From a checkpoint of a small transformer trained on Wikipedia.
Architecture: RMSNorm before each block, rotary positions, no biases in attention or MLP, capped logits.
Training: a variant of Adam for these matrices, 10215 steps.
MLP neurons of a small language model. Each row is named by its layer, matrix (gate and up: input weights) and neuron, and shows model dimensions 0-127. Each number is 128 + 32 x the weight over its row's rms, rounded and kept within 0 to 255. Numbers have three digits each. A neuron's up and down rows have the sign that makes its largest values positive.
A block is one neuron, or neurons of one layer that tend to fire together. After each block is what it responds to, as a language model described it from the Wikipedia text at the highest values.

L5.gate362:110183126119213171143113112116157164125174091183169106162125165085063142167131143132184104111098173164084133110130090180127161112096129133092147088151143145123102149155100116075101174105154113141167072181074129166154158171126089161153140137102075095139139109141148152154110148169153125162118102110164139142154131147152109054128142164081111178111126113113205113207159102112120108110164
L5.up362:092132159181116117193191083100187180076110073186089151067178093124099150122156120159196175206102118157114153076179125137174156117150151134119171116144144106134100102093129100078145126170171134125156181167111080124134157123116121111102126150177124116079132086175144167141105149103141179132104156133162097126115119088196130108097126100099130106129131090152154151168143175122126127128150
Responds to: Connecting words or punctuation (to, and, dashes, commas) right after a year or number, usually closing a span like from 1909 to 1912, 29 and 32, or $2.2 million to.

L3.gate57:134107201148161097192164082110097129107148154136196092096106147068122167153124154123152087176096099128130127119146154132122101133122144066127108129159124170110135164102087108115177113123107107125069139152135145154109107148059123142109111122082142148181076148128137097117124154135106082139108130117085136162131155111119161136070156153070113116114190138140123054064151129153132120137097
L3.up57:106165139140195068149116124056122137105120106157160184091117105090120105170153185109121099099102149126118135123113086115183075132131142123077130163114094143125173103120074085085123195114085166097118152092132139163124101127126119159124169198097083135159145145146113134097118155190177106160191114117109120089156149161139138169151152126047148130138112141162063120099094105184137157149097
L3.gate81:112121153127085119115087131063136187133159174107169084136031158153153169094080151111111141121084095178116100103148039105139145142152144115106139135128153120089152168129055150116196160153104171173110093069141115117173129135142149215124110202119159097112104186092184122089120131158129100135174154163138167098105158169135151130202152150131141131059187140150217113139151161138100128156128
L3.up81:167131086052179148100121128131065179182135142135102142157121105100146116176137145097170160156141119180172073138101088128102132114102138113165166152194074150083061116108121119114058062086121089146109115132125190167162118163131156116113118152101124142067100123124137132092147094126110100201145145191191119140085186150150188073141135150215136165131137174139087118111162121121090089122091
L3.gate93:117088150115121044135112150135073151134133068111133120097156142150113107152154149124079149098086143134136142078105094168123118108159130115090170124131130165061091113145113139099128100089096101087125102123099150136146159110168138108132160200161096088116080102141151137175070148169162073153143103100140168145201142139115122097107091134113133099093106178154195122096209132191136093206188
L3.up93:140139133096113112125167146153094138094101139164107168157111099151132167155077177112144174136139114054132151164130132153154143170117108118141142142165092140099162159174039196178176142134119092178134126112090152167153088126164059079170168104066180056138127165115123087097103104125123129187132147085128086084114109182127147074119163161098123164073122132179106123146201124153157104113085
L3.gate343:129136207100074132155186113088082207085084132102113112111172126109145115119084172053137084175149070098129122098132114131096115096143136134154061151140171123103146105114156047097184080069121141091132073155136139104152106156113135129121041145107169187142086214100140168078107169128145151082092113152133149072083122139129122129157161195110135120128153190103092113104091149164144153088139
L3.up343:119144126122082139100140100098070111194120146127160117089138080178112163146199176119139139105148147147136149117173175102087090070099113123109140102170152146159069074114077151122109141142095069107113168059101079053112148113093141172097087115154095124040097130101103171081152157188128142152159075120079118109158141152121105115145116088135149114182097111134127115107162122159108136194105
L3.gate353:127119149045117166184162102106023190133100168095140112089115128124181134129147126071179155085125161126097126155164144186138109151121108098099142126128138115110177133096075074104111138141167139121154101160160216136141116131089143156120117166099118163093127182145195085140120124124123082128082098133142114105125162081119167093141187205110135096126128177161109137108089141164198139120138
L3.up353:097091091131120121125159103089098170104138127099166142154133135078134149147067160113180123138087103149159104132163082138189106115082125100161129151160152117119112136072090121080068141088097161163135105102105175181152151136148097101099109148090128085094112091118132160099140149192157111146112138168142142075099187117122126111146183143118176164116151163125154139122184167156138122116072
L3.gate475:078084108100135163138167119105109167101168133147128128131150129138230182135150106127083080159081128115140075130168126154128163098141116073141167199120179140116133119074110102168152137126091188098129100136109174146118161155147125146134112140098142129108132125055131143114126166109105091138083093100078185164137140053108163112089165158151165068119171173128168107105144131089151139118097
L3.up475:078146083072099169138135101122082150130098142146135144142144106153124089102107159133157130097132132103165192139134102134138153123107107170130102152101121112184202114118107174138144100179098205219103142107084211150184107119131091129172122111093117120130158097144116078157112179095125161165124122169178112092138157126130121114131092117153121162109106128086085142156034166112130127128123
L3.gate534:121143093131135123142115086120114125088157149134188147178191162112190163080140111095133078122105121115100121117133100155143066163074113103148189136129150104120096111096163097092116192152133152104123114131207100150117127136114113121117052122121164119165130164109106109155109104169133146085052184157114177184181070075127103141162184117136139113080147090123163111189133131140209068135103
L3.up534:103114161124119180112129100097166107214110127122137116163121159169083097057149139109116143124129165169165148089111127147122098178134107144147186132132134164088160132118174133134147179129117085100071121111192141094115083108163111140127162116120163105124098151061156152162081073119124100168127192075090105095091121100111119107136154130147144117144092143103114097154111138153097112134114
L3.gate615:123099139077112113139141129132100102105134075161133154169123094153150154173119109174150119123120255112073158107159158145110116172135123089142132174138148134139175113160153139086215100096091108171089096111111117094174119125145085092193151122092127095133112121118158179095162096116057134180134150150119111163128094151112159132096190134134091097092082121178194097179101118108122141114147
L3.up615:121114126131128113122155115133123140181155061102214121100178124123120117149134132146143158130134118057163114171133130134188070133099167053093173172146162146101105183108156125101102094098105108161109113154100161108141142142158191104166137100125205191161060136161192070149148090139160115138140115124161161152114088094115157094110090111132120131144139159135134158122112149083124108150164
Responds to: Word pieces in the middle of unfamiliar, mostly non-English personal and place names, such as Marg-her-ita, Verbe-ur-en, Je-z-irah, Re-it-en.

L5.gate652:131166160102129108119118077155141176105117081131095120120136144115147138127092112103141130085080127130170083158157100091109169144114140133138084112054128158126112115105039096113149155041119147154177130151090140142070217186149081124105110095094123086105100122111099143118123101142101080137107131113173102130161091109120121120139070133130135152076149125132068068118114148118151116154178
L5.up652:102162153094128116151109146141094131104098098154113153090155139126125113129122120154095122127146157125161086077141126077068092152104154130149085121117117148155173137098059144169084122102106128177041175086103109179139171145104121128125051110192113095123147105112096067110113157157106110166163154129137149125119104167114141148126104080091112130131154144140090141088060117128100127164106
Responds to: Token right after an article's subject name, mainly the opening parenthesis before "born" or "was/is/has"; also table pipes after scores and countries after city commas.

L3.gate247:050110135127131108152143121119145162120146145131149073131121196095108161185115143102109142144070179170157096159076168056092118104122130116146090151086094101085141071134116172164126063123098143145095138105129139117197117094118185125122127135073104085106081163195148144112081104157145148138130147161129151140154137162146166119118144146112140158122164158153105152107157119152055163148096
L3.up247:070118123125089159161094103084144157137158089169116130153130085154135125114092167179098149158130149183128087132040159036097112132131117077126161097153122103135123155158143197133133147151117122152089113130132135112117166114115150162136174086111140116118143118165176149097118178170180112167140149106165169181074148118172153108126096101130088166134157149203160153065105124142123158156128
L3.gate272:129163120158082163151147149118102160055161126101164075094110103155173171153119152114150108106176145203131143164137098121131120119117123097170140117086152118118115139128124073125132197141123072059169180138169114174111142134134150143103109147105173108139127137151075115142123152160103194090074131131125111123154133087153157116078167174085073094134158100121202123142151120162129134123081
L3.up272:203079137124148155110161130096131185153131139133088170109091058162158115109102133118116125162104073129161123151134176167121150076086081154141132188058169164096162122126090100166127135100178153133117124119144187160083137088144081121165166126129091155184107151104157000119132143144118091141145038146096097149120122066122139103067125162161073130132076126113121113145149107121171141097133
L3.gate303:165179113201075202119120134102105107127180113134065134104123069067135191109092118107117141109078104134121083131135113059147134095130126087118125116127093102172083112123183121099149154106087147157110130117097134091102182097144163155102132177140198117152101107150141132169149076140132171099136156068183136109129127113117109174117133136070112145120100184151182130100162112158105128118141
L3.up303:120143156138156158162130140102091130089113120067107094121119156108108129108103099072118113128109082115144138121140158057093129104117149139116076138127106129164175122120153181065127125096093146100070075126102188158101097122136148096209129112144171113212057135086180079136105145103104111129091138143105115085133102123134170145111128134022142129105132170174101085124089131163081098124180
L3.gate321:116122130095099097111040116108145133148143130093137119144060122160173142108065112098135114129092073157154079105082165083126139147122153087182138094116079113094150130130122129209150120129109121161138128152154129141197142098122180106133149084113154113067102201122182097119133178146058093105157088133101153101143131123129218128099104128160088150076175105191156134129151108104117162146078
L3.up321:159100138125111158137107105079149155183204167093077124104114100142128141081080171134128099133095118146170091115076193068123096127105106099149127150144161130104078101059091130199118150116148157121090124156201212109120126136123107109088149078158134143174104166131108101127158079169098152111137135114139150119184121118135152096127074145172086092136176120191150137072156183138126134121117
L3.gate524:121124132145132157146141149131153185148141135174134171117152160094121124178143117102105137135167171156121059141154164068119152095181150090178131086097116116098115120097141139166174121081124164128124146137114079139130151157097124119120098085126047103141109164166120080129103138150037096075062142146126077157116153115119202098092106138159071149140144196123178058086172122112112130181151
L3.up524:054110114195136210074112106143114111163190135136077166115134114113116145150139095126107127154137158111108116116117137088121152166129184055136123151156098149115110142066113164158137182106169181211142160092247097144150104108143134207150111132102131107204132116111122115091168096166104139107174110127168119154152126115126145172096138098144116140145102133114139134134147107116149097181098
L3.gate545:066106055112066128112098058145139151151136150132147142189088144175153149101087135128110164124124136133135097111098141115119155103152158065151110151173084123115107117038152134164141206100117105127114158110139134098133138116136102159121149110154108111128134175081110118076086141145104133125159182134095144124205112139136207123110093111125135102104202088148131113125141086101074185159098
L3.up545:127086145113117103135115147150125118122092138136125117070115063124172136085132126138115123113136159107104127145100118132143151124099145126159104114111147188091121176128078086238133144162090117117113114141108110133174150076101104176101131075167117128168090106124170112123173150166124114181119123105186131159145132186179114147147101131086108108123131095179153110137136141100128109108123
L3.gate566:115061118095150134156140170115103119168107173134099172171087159180154139134080140113105178155057108137089106136131116139134135143141151071085143093137142099077118147115107163154139106127121066122179092084150127115125148159158119170075119103191160166158172130052104099106066128130193116075130101124099139161123111071095154142174165131092150132139111182094151113109154137146146134146183
L3.up566:108116040084135188131115129071143173084153146129155139167197158132165124069146147125080121144163153126139107121179182126157139142142123117145178090150116179112131087116176164129127120153154135097137064118161081106164133051119142141087119135162108095149128106146121097121092156089111128101171138195125110172147097103149137092101066131124104160116177106155065127115109111150203075137125
L3.gate597:117129152082131146144109128106086151136144148136113141109153146120127182199107150097175120189154121086099112151123128077144149117132103130102102091095142080097128164140109143093181138060086096133155141128124080088139139160114148143161112140075118112117139193141154131077083137128133109043059189133158054130144128157137117159121124120155099115104123121146162080089140146102157112104092
L3.up597:113066114126198082195079132091131136166099113090122122165152105164138069193117111113106143151152159132170062127046130107116161162087098102157113139129095083083169174177166136202126166154113154195092124091129051109086167079176140092125172146124124108106118145169105145141096126094072107092167083108121108139122076151160179141171100133192115144113145133145156114095135126100068154135116
Responds to: Punctuation or short word right after a completed proper name (person, title, venue), e.g. the ( in disambiguation lists, a table |, or as and gave.